From a checkpoint of a small transformer trained on Wikipedia: biases, 7908 steps.
MLP neurons of a small language model. Each row is named by its layer, matrix (down: output weights) and neuron, and shows model dimensions 64-191. Each number is 500 + 40 x the weight over its row's rms, rounded and kept within 0 to 999. Numbers have three digits each.
After each neuron's rows, "fires before" lists the tokens most often just after its 100 highest values on Wikipedia text that the model never trained on.

L9.down39:528504469480545537448456536447506502524502503521460456552481549503416575547465464501483534472572472482499457466525520510562517459460438486467467535519493466533546535434462554527503498576562478469483523475525483428534548573529570452487495490545502506568479498519544583534489445482510460592498462424497584460534499479450460533462518486450520526563555555532480530528576443476483499544417
fires before: "en ", "e ", "- ", "e", "k", "g"

L11.down80:465428413442521542462532555523515485411545548534452519520468490467447461471503463484503480513471440494534521480470520494618519477501554523479451499439408515520431483516488477474474453495490550521530419490562552557469556512455521492454499481512539481511463515500446584485541528542520445530536468599510544543503477514497566552452528556515502497488466465585517439527492504485543511600476
fires before: "end", "en", "ri", "s", "ro", "s "

L7.down723:526516495514539457499482505466544485491457523422529537456537566563540463492525513523489542457516523448449433475465496477502528581446554537536493582464508540513468443568558536532459548519495515529463538514525502542459493539503464581439540518505523624494472463501524505484442455521518533551557488528480467470446504491465471525445455518486504499431509459555497458502486481442569503509537
fires before: "t", "d", "ted ", "t ", "d ", "ter"

L11.down46:528479549462458525475537536460522485481445483467478492460532445508543511444487499477580492508441462488416517560500572500500496498397468550528483591482564521409483448505512452453460508522478535564485460422526451443431496526529495519559450419524438472541535451477450506520535470519515511492468464457524435502582567482524539528554436478486525506521415471425490462477467483563563535516480
fires before: "m", "sid", "ent ", "ul", "v", "tion"

L7.down90:586464524561383500557567517464467435515464518475459598509529500485404539479516444517507463508478526511511498505474528520560539488539497466446450522461509521469440475485503529483472595481479444502513512525507548485554506536497476532495543509489438461464437481606514515547501527437503556562575491508517478568463493473485509449465516455472504452523518497491500515457517482497506554453510
fires before: ", ", "u", "ent ", ": ", "\n", ". "

L11.down254:500432524479501489537525494423477508563521508445521488548434507497483557483498530489483509539554476486519566456455472461479515483468459482501497448553477522499487486494515519501489431466463440514498503523501517496469480515441470452425608546514535497430501503494448460515481529466527504520543466458484527491501590533493474446388441562492561501466491453448481435525456515546509502537473
fires before: "si", "er", "s", "s ", "tion ", "ent"

L11.down92:407497492471531533529479504394520511541403605508534607469521531428427457528499463504503514524516532538465506468536558488557453524488493439533530471466529549488434536519557477450541419505493449472568530506524488555512525476513463553449493462484552450461516481422471521509491438540525485455477474458501496477450522524490537514464572459526566497519509473489551529490462474476479456508397
fires before: " ", ", ", "'", "s ", ".", "0 "

L9.down690:419512469480561517468404568485460509584442532521479424556559496479522522457427514504438467464478519473520488478513513463605542426489459485472516486463543565534468480516489455511500519444490466496509546492483523481533474510540556467520533459492460500450460477498548554512449478486474555502596476514525461541455445485461553470501514476502532485467546458493440557467480514507488488525526
fires before: "\n\n", "\n"

L11.down210:496493498573468549547475523485519606480465467599478522540529530514495530535510445437472435462487430433487447513413488491485538544442501466469496459536504478477418533507478529441523492487412518505499533519509565518515513517508517563494528481490499456528482486511434537542512551490480521525479554588471494469493481502502507432529602569478531459557449519512503487509535570480494509465441
fires before: "d ", "d", "i"

L11.down161:479465507576510458412481425524502458517480493424514503514526495511439461483480576516508491502509491532498490498514536554450478534513538410534486502450550487514511467477431517497505448548515524537525484465459556503535481527537478478528504486499438498471420529516487519574520459534523520536595509465545560449526396524504442576398478520553507570503526459473452484510471593412484555514511
fires before: "t", "t ", "ts ", "ted "

L8.down472:525456496465444466509481533507486477543491502487508645548474472420478528460491515515443531517499525503498497551497497482488528497505511495536491500501532531484498497517566388444459525515487502502575514508550503497496464468482453542478439534480537539489512444549500518514504522476515590607434504454478459444545516490422450462465431487521468474430567527472510452543361469555495466460566
fires before: "ong ", "ter ", ". ", "on", "m", "-"

L9.down392:436519461465498469517391490471558490459464547507511478474564490483575559480494558528456503504512498539467480458488576511560490502526519470485430500479528460527509460498470454517520485436441434559542551495503496429469527495556549507535497537458524404454479447505528507554459500478497546579524516501456426495469422518505514531528508469447528537452505518481478528475506532482483507405534
fires before: "\n", "\n\n"

L9.down659:432546497555478396478534550530432405533511468458567540490466504561470476450513491515538490453499508557401469472516474553477499480544535542523539519583462494435566495505519487457558496473570464479424492480486475461504506509521552524589452445483565536541510565512494526529430500533454432522490535502465431505521643517504515477508532431451499441491504483500481560487452526515466519503416
fires before: "e ", "oug", "ld ", "e"

L4.down257:505426501513491446491470455518501581522474428532508472540461511522489492485530519522464513392479559501505519523426471471476510477498505532508471469437536512600485476485480520467481474563441497506469508545446535594469538514484408564460523437437510504424454509616478402507504490558541568500487455491502530451545513539542499519506568468542506522510514501588559590499515480489453513531516
fires before: "| ", "|---|---", "The ", "M", "C"

L2.down190:478487535518490523555489508437516517439438506508540445509491510467510480462492485527537523405567505451496447570507514429472566486500531527537479495472551449504564526527494431489520430538551428418466543543481478480586478479507480578486532547469515528484441502499525421515459515496556531579497456483476564546533440494399516563537487573527444525505515461474460475495529577475480498563516
fires before: "h", "on ", "ted ", "e ", "ed ", "h "

L11.down346:521500497491514540563537501535516453493499449540590424403445585460472490488527447531488568517452496475526485517474520459545470452460511486463475513479500457510504512503476574493504505506490493497436480460526481541546479431460540584505568532460504461502494482536473513556527462593456539474556534410508493476512575449542578515490502556467552479515498505496485439512464577472477450443436
fires before: "d ", "c", "t ", "t", "d", "ts "

L6.down604:501517478479508429515634460505487540505434501465473462567507504458483452518520503494511505487440478464436504440484480470507469478570484526532499458537443517505559501513474417504524504431526523478450508426542414502573523477501552432504518454532521531460523431467507555521531502457532499520509492493475441532503520440452429530501482481547538566492545495541459489493542495520498511632563
fires before: "198", "201", "202", "19", "r", ", "

L7.down706:481465477577511502544488552481537508550526541551462457439566559524522548494512367512431493518490478485551540496526508506493451561457568506475559536492507436476523483515363441549520549478584510438467501490439455509537514524583566484510490573512485502552519471519469534467481543519528382521537432486509543467525573410478449521516519536508481447511487535494429518474425428474559507445523
fires before: "t", "g", "ve ", "en", "an", "- "

L2.down428:438457519506488452449479523470491526522484482468438519535475517548424475517493484423538453509479449458514475529518474478459485540493504510541459533468486517519510548538440454490474563498493561495479556468490445508434614514476522524483442509469465492604476525501498494476600541455458506522484515523516532520502446476478555464493471515517461499383510513540562513456424478494519545574496
fires before: "s ", "s", "j", "t"

L6.down152:486457511504436476487530468495466527517463506523563396478528574462558481493489449497555497541478509373548486484477469525546527442512497507453529533523545495494530449554441546477436478496472358438478475490452487598520479491505522522490497437512517466464463479553485535485517498489435524461555541487536529477502490427492534419531448517521456475480546574482539501467529472521526479520550
fires before: "h ", "h", "n", "7"

L2.down381:482600497524441511481486498478461524557506508517512524510478574473473558439522486465464523471525498540496436512515511381504486469513499531469418480482473450520445496473431446559457509458511560491514547491515543512503478424501515503527484439529476524492570531570508578408562395523484552501499539467546436504489456531510547483548494570469522540477491579467549497457449528497525494520540
fires before: "= ", "==", "===", "| ", "In", "P"

L11.down84:515461464463478561544510529473583467468504440547486543552520482492485474514486470556503530509494493472516479510474524459451557535477457477507486546455547469509532526509488510492478469500431516474421535583480554477529496489497498553529587450438499469506525563559482443540487493507538512518541485544515532523442432523509487556524435522464491506505512522538546525551546573505404426491447
fires before: "ed ", "s ", "es "

L9.down672:516463556515542456545523477436504545441530483478487473506517453538470547483531464495451462463494558546489471518500505575493529501468506531585504556417585560516526454469440521480492558513491555437519544528436487448415571518526465482484463558549486451552479482463456525499539467487458472538456519489491498484538553484492452494517513536525496515473502441538532598436530470544521551483509
fires before: "s ", " ", "man", "t ", "it", "t"

L6.down110:450529478552468509537553488406463494443453455430464587509501508476497549489550465505522468501499518537549450539487507465534483499524470491434516484568536502494527594483482560476480512486479565563535510535534536504480448491452431527494566456456511482470469526463524450544453590460493558421506486489492537507475504530562508530451408509438489548464516535456563539504554509514505514491357
fires before: "ed ", "ing ", "e ", "k", "es ", "st"

L6.down355:556481471551488459553513531483512512481448450473519374526576472598543519508507475530530499506535506484584485482446482482432492541487538510479523561505471496508526525547513516480514490465540481467504440502469520559441494540428471522577557539465485509537495473547475476505489454497541482394592494449557522506518412570586453522553525427516415529502449441539522537473560497506495527537592
fires before: "| ", "oug", "|---|---", "h "

L3.down186:497431533503547519516492487423459493506510466456496470554545517588389412465578501534533555506539477525528488530460468482490537553493536541458518516494473523509549475479458521559517458486490464540512535585505490511493415488479549427477546478545405518494522490464506478490506467416490608502550494431466447509546487540486442499418495551543489499482575513540488476453466537446508587470590
fires before: "t", "t ", "k ", "is", "li", "ts "

L9.down542:444573439473556523515551524499471462509464518401486498515472516477516482502463508513470492488491506536485487495514592397571578488479466492445536476462492502542490573574628539541509523504479502577445528471521531484477555512513514453503503522389463546523458463487534507523437492552480554486515498435495536430494428525525525503478474516523535513517522475416500490466526520545467480547480
fires before: "\n", "\n\n"

L4.down214:516406477587465445524495493439509443484511468521548439521483412534438517503487462506501456535526528501441468533562505515477480555515554447489447474473513525478549513505432524510603496538459491463581477492533434553452501535515547502474446559490495465519568491438467514436482412497416545469542494496526536457512603499546507552437486545515470469457465609552499527533444545534514473443511
fires before: "| ", "G", "S", "D", "H"

L4.down591:462513494541487573464510532462533538509535493571466378552512453549484522473528442554506430495472464454418533533525428477499542543466502494511531523548460495488465459542472425516496528487475452441512558507477561493463501539502499575545486518496560468565476489523483483499501463474474483568497487551526530543410351531529497475521493525533417417555540491540488530512501420409557543450544
fires before: "er", "ur", "i", "le ", "l"

L7.down151:467490497435505483491574513519491540528473532507514557527500486601457472613417460475486550442507501460530477556485506483487506550538575565466431529452402490485504477489449523414553519455476495549595472475487498524492498478513573486507469457463474515444438445493499547479547504514491540536481495436497486426411591448526480477486557435549572482514495515490496491474507459563500510537581
fires before: "19", "201", "202", "198", "200", "199"

L11.down610:530552453509519455550544473478555521448513464483551558450538524459459443489463540460469515507495517479489568508509519533544537521521487508511560519508523535455514430462517473450493505443564502567529482529469416489472498515609552485499542492492458447525484505420507504454385479433454480561471525435531439466479484552521505435518422486485501527516492553519518496506556480543476513481588
fires before: ", ", "s ", "-", "ly ", "ing ", ". "

L9.down267:415434498471453531501551456523487458452580444550486514456438546539485487407524523532487505507442460492561547484483570525487515433500496514517490495514494485501492530478499441478531528476467465470508489529506551492545488526469526484562541456525470464555581430486503441597550499470593507530483599560464486506460509477436496556466475565530545460534432483518581512487503427515497510468389
fires before: "ear", "ed ", "ing ", "le", "at", "er "

L11.down224:497537484448554506441468529507556510452465487497568479502440512415516461461448534494495478411538514466498478500454506529492491511467518429498547512538468515447514527438469550514495551504430532547479540446539531460499552572534504484470446470429515546449540527546540550465519388554459483532494546500468501525539600496517538469444554438463496544448562596416505448447513459563465502535481
fires before: "en ", "e", "o ", "- ", "| "

L4.down292:476452469468515487527452496494553532419493439525455500524474478460541411471501458453509487536465498469522466502524476547555474517496516543521458455497538492478584461534463484464444521459545479452550598486458440497452494395519509476550413480493486593480473428434477453515510523463446481495576497557575524498552494398526451489480556474523499521475597524484500539476554503455482533520516
fires before: "1", "0", "200", "201", "19", "2"

L11.down723:464470421540463500498569502539521481494543425450571406521486478495494488512484473475537456514451520488410553450461535553477504544455526478470571513544475524553449478581528394508551502513516456501450571490538508480504454506479543523450477479411507541535462532514470519503487562523448518507501451506506543498497492521616501433467473482491456443489543526480498497514546557573509501522500
fires before: "e ", "e", "h", "s ", "k", "| "

L7.down237:475489486414522455418576494482507551479512512500452534514525527504428492538539532445461489425472488468492517425484528473532473584578554470499495509559538463504609469525560491503560456461492507486588477452475462525449524482489535406502480484544544487548466451478492567452497522483471482510521490389572576496499493511522477470482457519441504482458496502470487511506573469485478524461504
fires before: "201", "ary ", "the ", "202", "198", "19"

L7.down641:503518374497517522534541545542552514531528548531496485523505493422534500485484512534499496478452500513516499505496437511544474546489502485536450487505473486542481500461572501501510399525502565483504499511499536552530520540477454497536508522515444413500425531510519519470450472526508446534560503463474531507510478489508553478519427480498452430474524516501491469431484473482424511468549
fires before: "s ", "\n\n", "\n", "t "

L11.down41:480487482550532425564590555415460497441531531500478514520531540461518472484478511508496457511477539477498521475428538502690473552461478515506511476498503476528523511528519504508513572451458445591570533534554481500458526485500477444575446455453501443509566480480496540502437473541474554516534498511431464496468506521502503487531563431522526514493542554479513530459472503437476555498519
fires before: "s ", ", ", "s", " ", ".", ". "

L8.down431:459487439486517533507476575474466495468477506532520512471512496507436474490565479500454538521538529491562525481449534546495569497503506543504491486462571494490515582483516516453558551447415467479486537538448389583468435540560523567453538485448537421501619552553508468505494403457452475517546513543484450537465523481494479482414467426438549517494510507507499539507470498537452571460488
fires before: ".", "'", "it", "0 ", "2"

L3.down437:516541488465499452510493473464493492406520575524472531489466481443508413448474542489536515490510515486539498490496462473506504578552582447496471436514551518464497450451523452422545444498527506482451526480537550502497509433496519552510427446480501477541509445552496509521520516475498523528533485509582435477505570498526432491561569486552451543526537484466498520476525473467509543503451
fires before: "2", "202", "201", "200", "1", "18"

L11.down758:471544463460506417500446538516444522574447518370486460499568514517511518545461464554406451437493542440481555514521526557551511485550472496463443479512468517536514548542582484547544551496474449537493441493482458497530568515526542533557551490437440477443476436493525558586461517463482484503472464436514497460469543458503494522491508519487540505475554509510503498479495513509394552501501
fires before: "\n", "\n\n"

L8.down305:514515473496495523462449459541515453495533461453521434557519527543520457541522571546542477473503548491429520501527545491655525469512505437504498493515498486552480479471548490464482426472472550546588477491545445567433461577496471465497543535503530468455512492509509563469453461478534468583516474448447466500469396551461542435547529501509583495545488523511532533472487536476539516437557
fires before: "s ", "\n", "d ", "\n\n", "d"

L2.down453:479537501569494494508434545539543524544534461515477569495444476468529543455455583509434522455510481500479540538479458412564485528512494430504525501448486472570450465561522473537523412463467523493532524475501467477446593500559498515494542512473445493510475484520486575532474524453457405533536497456467445594438463472501520417477489530488489458525492586490497530489490546514498559468552
fires before: "\n\n", "\n", "The ", "I"

L8.down605:526474446497616490492550465561512515441476528435468472492537527448504469429502455521493443519420541495430461482457527500531537447451474582498457503450538544542455443420448557490507447476511546557522489516451504482506480514575578441536529497507462544503479527491442498465504478466512560513488550476484557466481504506522495483495563513476483515499530505511583479426575449484581508561507
fires before: " ", "t ", "il", "ly ", "g ", "x"

L3.down270:499434574460451527452470485481468480483441531435524474519507489477559534460505418539487539462539520535530467550509506492501532507512513515523448477515491563449480466558453533474479521541576549515533524540462536497482515467488431501492525429510535481495484517574464500469506497549473595494526514463512472508497406455587475494484473482494489448544521522447570459519497528513561532542543
fires before: "1", "0 ", " ", "1 ", "2 ", "3"

L7.down112:437482531525474506511507521587518444563451546446515505506461418513491525541428554462483518462449384533482507541523526488456514511455436618515458418460494468485498459522528572621527476499456548505487510533496493491527552432446483478527509550531509530515514542490540443510505486491497445472488504537500517508508511508463504465429529611482511501510544501486559432516368541495538525486454
fires before: "tion", "tion ", "of ", "to ", "s ", "with "

L3.down540:455513477467502481545574482464510538464472470504476542537456461542514420508489536515515445492461502511570489511519454491513446516553509448460429520508455453485561534513496354455532450448500555558456517475622467510508562450485448489500449498513479462513449430421469493532499515458502472457557477543528512546505485509479438545523524500544511544428517493487506540464509584490496503522511
fires before: "201", "202", "19", "| ", "198", "2"

L9.down455:574458490547479545511519543429502497456486487497512523529533491479428539533463455539446429575466504446409510455415490585538518484573461494526537557501459471551479506488476591548510516565535515509566528428522535476395459468580502493550454502474466567506482478425575518475557471504481494535520477538433452538472477536595570402459478496480482537461469500542463535497508505552454498513516
fires before: "B", "G", "and ", "D", "M", "S"

L11.down536:507467526531485487554506505482518483535541480515526527470483491460499405498409491523480528449545464530526576482470472477445523442421456542595594423470523510514534422503480582532530474485487507508571480539424495514444462514470487480571486521510459544568451545460513479535429507511510455594533546431527491499531586519484481463495474448499552526516472549536520511516532484495513509543542
fires before: "s ", "h", "an ", ", "

L2.down450:473593493467565525476478549504491515489401528604555524541545479428420533488532490500511507427511524533534466506534481449501476504495495471541437492531515551480516548525470476499461516520452504512518423555470500507626475505550399499490468537500549522473468548449578526507475438512442551453511533478493390401575518590487487497488475447529524530420532475486516440484511544464539475577493
fires before: "| ", "|"

L11.down697:436511462530494476420462481498502484502625436510474561541468473463502553506437492560504491539488502494554517491555480524532421614522470460438554537597492517534447537504507517483492409521502536565565491546536522497413443407390505551485554483553496475482475470489496535557594523517491493526519531524493503471515496492509514475487494445552564476462445456490485509491531521504526508466424
fires before: "er", "ed", "==", "ld ", "v", "d"

L2.down327:501473525509500531490513452483513510509431423535487446497563498505562476518497481465488510522529523461486524430494522467460551509488529488507485513468586514483589451473465564550514581593405473452508539518507507469507572494520429497469485520438505513505500496474455416548500455513494578441510503501472544518551458508492478486540534563526587551563474472449540453521492505527404535607446
fires before: "| ", "|---|---", "|", "S"

L3.down578:508491474452542538494483550552504538542515534484456455459540499500563559443428382533433492484529562526524549449450531445442542578445493446445481494452436551567462536510552486502483530428452474487553468509539428517483513518503499469552518487428518466472492470542533514542454578457483542509577487465617472556451501565493534471528505502499512479558567471493496512475470506486457517521561
fires before: "\n", "\n\n", "=="

L8.down344:469567526514482413566468572491487524479430470473504555529508552536553481551514443527522482545573561405477439478511511524552493467497539433462552469486462460508436506502491511444524506468492414530454458473564540476489460501556487515524506467516474479523537476514503477451561493496515535577504544476520516606528567522477531534496549440566410490496514534509470535423478549485545512445548
fires before: "| ", "em", ", ", "."

L6.down305:521550555608410552536553502538530511477513454444535462462492495463582380520468525541508490435500492498485474515446517480485562466489473571487473541509523496471443452462507497443547494555482540569433487506529579510591540504464461558554474522435495507518393504491407527526521526511471522500508506565552470497482511465494441532516471384495473507465498521470513503466530501426536455564486
fires before: "2", "1", "3", "6", "5", "L"

L8.down514:482518455543511453551408497465489495491568506563503552451528474487566466535502484516473505461564454490480472551500456484524554515533472499540442477478436491488515501488507436505524523528513528546438552540498569413486497443476479466538503386583476492510480444521556503526511463516616504473480526451481459488463579496462535511469472510508550495500492471487571461484511510421423526461512
fires before: " ", "s ", "e ", ". "

L2.down514:487506495581485546517461507459518508526433463461487493465476482549514527511503488553527489495530476578436462485471499496458472440474495455506592509534505522496500494534482481492553512550478502589557437497527470496545502450566473536516487416514535437521572505516458466426479469510438509497502489425507469486493514416518497500452418481509394556491487565526435502439449528487536475470514
fires before: "| ", "S", "D", "P", "B", "|"

L6.down528:440479529454508525435451488524457500521550565463526459547473478449506514484515534513489472512516454572567528500572551466498518498524585470470501480561587446556442539531494551505571475581547547485510531484519514522459577478483549499497488542574490448558460530530491573394477537435443482527483470562513493539561477463528529533548518504491541494489502502517495534493568442548554568509461
fires before: "n", "o ", "ed"

L6.down732:489552490522511421475423453528471499507482540519426539517510472501522504535475527439528497517565445467516529519552520552552540544493514448463533450564446482519494527611484499504523522554506486464456495475486480471485505463476540485504521511475499543503511587546397485492482479510551480442502487433478488542536548493467555594502521467535443538437539542520427471510520447503454513474456
fires before: "| ", "St", ", ", "\n"

L7.down96:463536515551505497518558466549435506515462499501464505568406462484503466600435550522517478520462511399495535572458521442474498570491487448481446503419552472489470505510535474517509515580439549545483520501562500511552569516416490478509477547471432488495498525503473550450420614578416527535474466537480481491550513405518504497499491474488511471478527491546456503506557528494451509489552
fires before: "2", "1", "10", "3", "iv"

L6.down746:453498477493517533502461446551531492484492518495506455583440536489500514466541515525455487447510483426428453492580493421500489551420426429483478487535523535504447512504571461490490488603506534507466497498438522464517435425459521484512509493554472550531451444582453546554527528548520481517534489499532517465549525472491480436583565451524480531542494476513543569437444495501550552481474
fires before: "ing ", "ev", "ed ", "er", "er ", "d"

L4.down507:470548458494481418430511552465502499442471462464564545491452521556528465458487481521549508495487550505523524590548566493474572485536512435503460501493457555529481481487475556405575475466465512546483508502590503533465488472591458458539533463523569546428462472538516458573506508494484471496494546511538506542481615541440442528423475498518509520462539555567443472540448563476488474596549
fires before: "t", "u", "Y", "di", "ad"

L11.down637:501524458490551473483523524509421595444452525484495502494463444487558375482529453428484534496516488537454449449473554429560470586519488560522483523432505516479507499535564503416531480439530479508511503490492498462470514560512527505554582469566560509485517486510550472479492491398460503484566497518506534473520454554586515501490443521534531496466464461519443516468520492472499512523514
fires before: "tion ", "t ", "t", "ed "

L3.down560:525455512447540517519499468475501503484544490517471472557609531539565570451494470505508455467541485480436496529504502502516479473516494545549518517488534487488537520428577443457540590485480440536481566490498469439525469514488526470558448506510474506560492442481456431497494514581488514475478469488509464433452490488514500497427549489459534553471546513526463520482395494493536438595455
fires before: "t ", ", ", "il", "the ", "in "

L9.down738:479499439473504446485535484516517596511466502554451592512479510466448521531398507504472549461468488463575514535467445548566498503474438462499531448490460469515466477558435446547479453536555522482486501497451457496453479420589520474526476514527452502476567548540470483574484493530432423515447461517525496436489580543468480488527485466512547538543485489510519610491562556476536537524576
fires before: ", ", ". ", "o", "s ", ".", "ly "

L4.down173:504466518593450412541512527465515488531517488519505593490536497435489535443519605481524510527445500468458438415491473540590467520525528409502529508506537508515504483524459569436530492526504532497498484480529517475477416449564521526527521516455564523503516492519475588478553454519548516465528479415429471428483471462539483464454555496497500491578488612540498522429537510433492452564501
fires before: "- ", "| ", "The ", "D", "M"

L7.down55:454439462572415467555516461478455543435489449475491488528507467431465530451450503524494525438508493514536424479657538461472459491497501506489562384576456475527449473544514528536555454472483485537463453521488516490513469469497458537564501472479505485462529459531549518533550514498515558552532468501475514521423469539475430532464522465491496585509483488486457526472545543577517530493564
fires before: "oug", "d ", "v"

L2.down727:491461558530467452487534499483543491487506504372524476533447541446531524525573482505549486464522517561491501531484533534562452463563467486483508474565460517517481572542474460501451489525442553494528538460451465494489495499445477549527488508523494466460435522523501488555495499551437504476451419469483543538556456470527493488478542514557499488512530567506554504475486663460525456505436
fires before: "| ", "|", "0 ", "1 ", "2", "0"

L6.down415:443523416408554486499531459493507556441430527492534502506514517516470474466491495529505506457513518440541548414441561448609584564525532460503505506488493484521495463509486532466528501487447473536530462482539480601476506502526545493487529481550486530443487462478561496505489504528433449570517474403507528496467462541459549417522550469505510485517509522497521484505515456509458477476552
fires before: "201", "200", "\n", "202", "19", "18"

L9.down535:415532438578536535523507469478495578458521517440498497493476497498502445549468468559540479481541438511480463502446594494478478523515479450427495494488472543466500500489515465454490485547415453516553520449500410527555537502561544469522456543524525520465509478572509506518468479500501590475493482441478495614555442532544412511532483430512561500542493465465483492445540458479455451477468
fires before: "ed ", "m", "g", "le ", "ing "

L9.down301:443474413499490499539486544523542568499410463494563490486473460529503563502533455509556514449459533567546444474501539529457499470483511590477543501521521451422524459559526491519467520484476511441471483488477441548449534538433474554522523449448492558480479486516464577555495512581505446463502489480537523434554560526441494526483524487455501421515467574437538519505505530554482483549534
fires before: "i", "v", "di", "e", "m", "en"

L11.down105:498505443513482568543577492453543465479507496514540509489494417535521449452536531483512536454471478483490484484521539529505524423473549471510421475496497511559479518563448555414444514478531501520480502545467525546451460489542550555498527533493522460493439464488519573450473492508419521473497565466510583441509550575476483494513507532548524573581561583538521458436487495473521488536479
fires before: "l", "t ", "di", "in", "t"

L7.down567:459489480512516534498520432465466559435473454447458499524469542476505462578537513574517521423539472427519415491531522424551469543452538449437445523524491568452532442589519476418533492552521506475524509456496527504514438524529585510553522447548533471527539451498459518482480509584422524501492525451525497477532520434557477469483423443557541478502555503499494478442470539499460483509488
fires before: "ed ", "ing ", "t", "e ", "er", "tion "

L8.down99:469513541472490410444480472505466591565498543472445493536485516502499468466451550562485465537480496556516486456544473454479471554587441466560427508480496528497529539545530463497547496570486584505551527464514520492466539433522543494495511500574448485496546447498530409474540503449501494529548547532539482521489515431521589448551502491486518484521519537507448565466550573517542508449527
fires before: "ic", "y ", "s ", "n"

L9.down173:567561516573539527479470493518568478460473525598518519517507470448510456491476494452502462532522464501489568484441470448528539510574436425431526477517417521406491560479482527432491556498547492490476528565469558424488526489479544607451592444481480553507472496509549501471449469527521509490505435445548509454532503480438572451498497484497571471465517500510423530402438508524507536473484
fires before: "==", "ent ", ". ", "ent", "s", "s "

L4.down228:551486455440511479456555508492524417519498573550524431413566501477505535542494494506483512467485525461518509530420512442531515510512490497478515485546454474613432487505587544515515516497494487496519454516506474495551506497475597516515493494492438504521459464594472453515525504452434525500522475554498431513471486500509456490575533451492449472531485483531469567497495522413489479435590
fires before: "\n", "\n\n", "=="

L4.down329:497479507418525492492465504514435530525428522495510532419466466490520458540467492506529572480533512543499514507486450477531485528534484521547408500542501523463527520559486487419534485542520531485513544476462444508510566428459500500474509514519504516529526547491466549469516429543522535456544490464469491477471445515540429577518535490500457457470533580439573448532561547496467545519575
fires before: "2", "1", " ", "2 ", "3", "0 "

L3.down611:480492481527530583490512560469441418557504477582439509505519519496426524503510500486555460525463513489486484494497483536525511478490431470540514435484485485568441522497504455532529427522441485511553514546481522460504485501426469552522544511501564459523522590493480470545497551593456479535565435518481466541484539508537482511517472533456464486553489507536552572470467567514518447548575
fires before: "to ", "m", "a ", "b", "of ", "s "

L6.down230:486427475410492451533510511491460513490499458503481473443588515494614528501556469504526491508420478495536458500445509446520560438541524498404498524487400499514498568518525438460517587481448457483561514604535552491478506556495529538528541443466504479497447512484579571536504515438420549495475475513476488556517535541537517536457536517524538495504533454511439553539504488538513487511501
fires before: "\n", "\n\n", ". ", ", ", "."

L2.down629:548470502547530435490583492521451445417530499528527507476469564440460434547527472560542501456552546577537453481512498529575472477536460465455525490500517488509511515522508555469478534506503486486531519430491531489506488419480411508564490475501465386500497551461516531493521571522437538493482475527411496498535420487449480573459447547526485524509560474541482490424477527504579511542492
fires before: "e ", "e", "| ", "|", "0"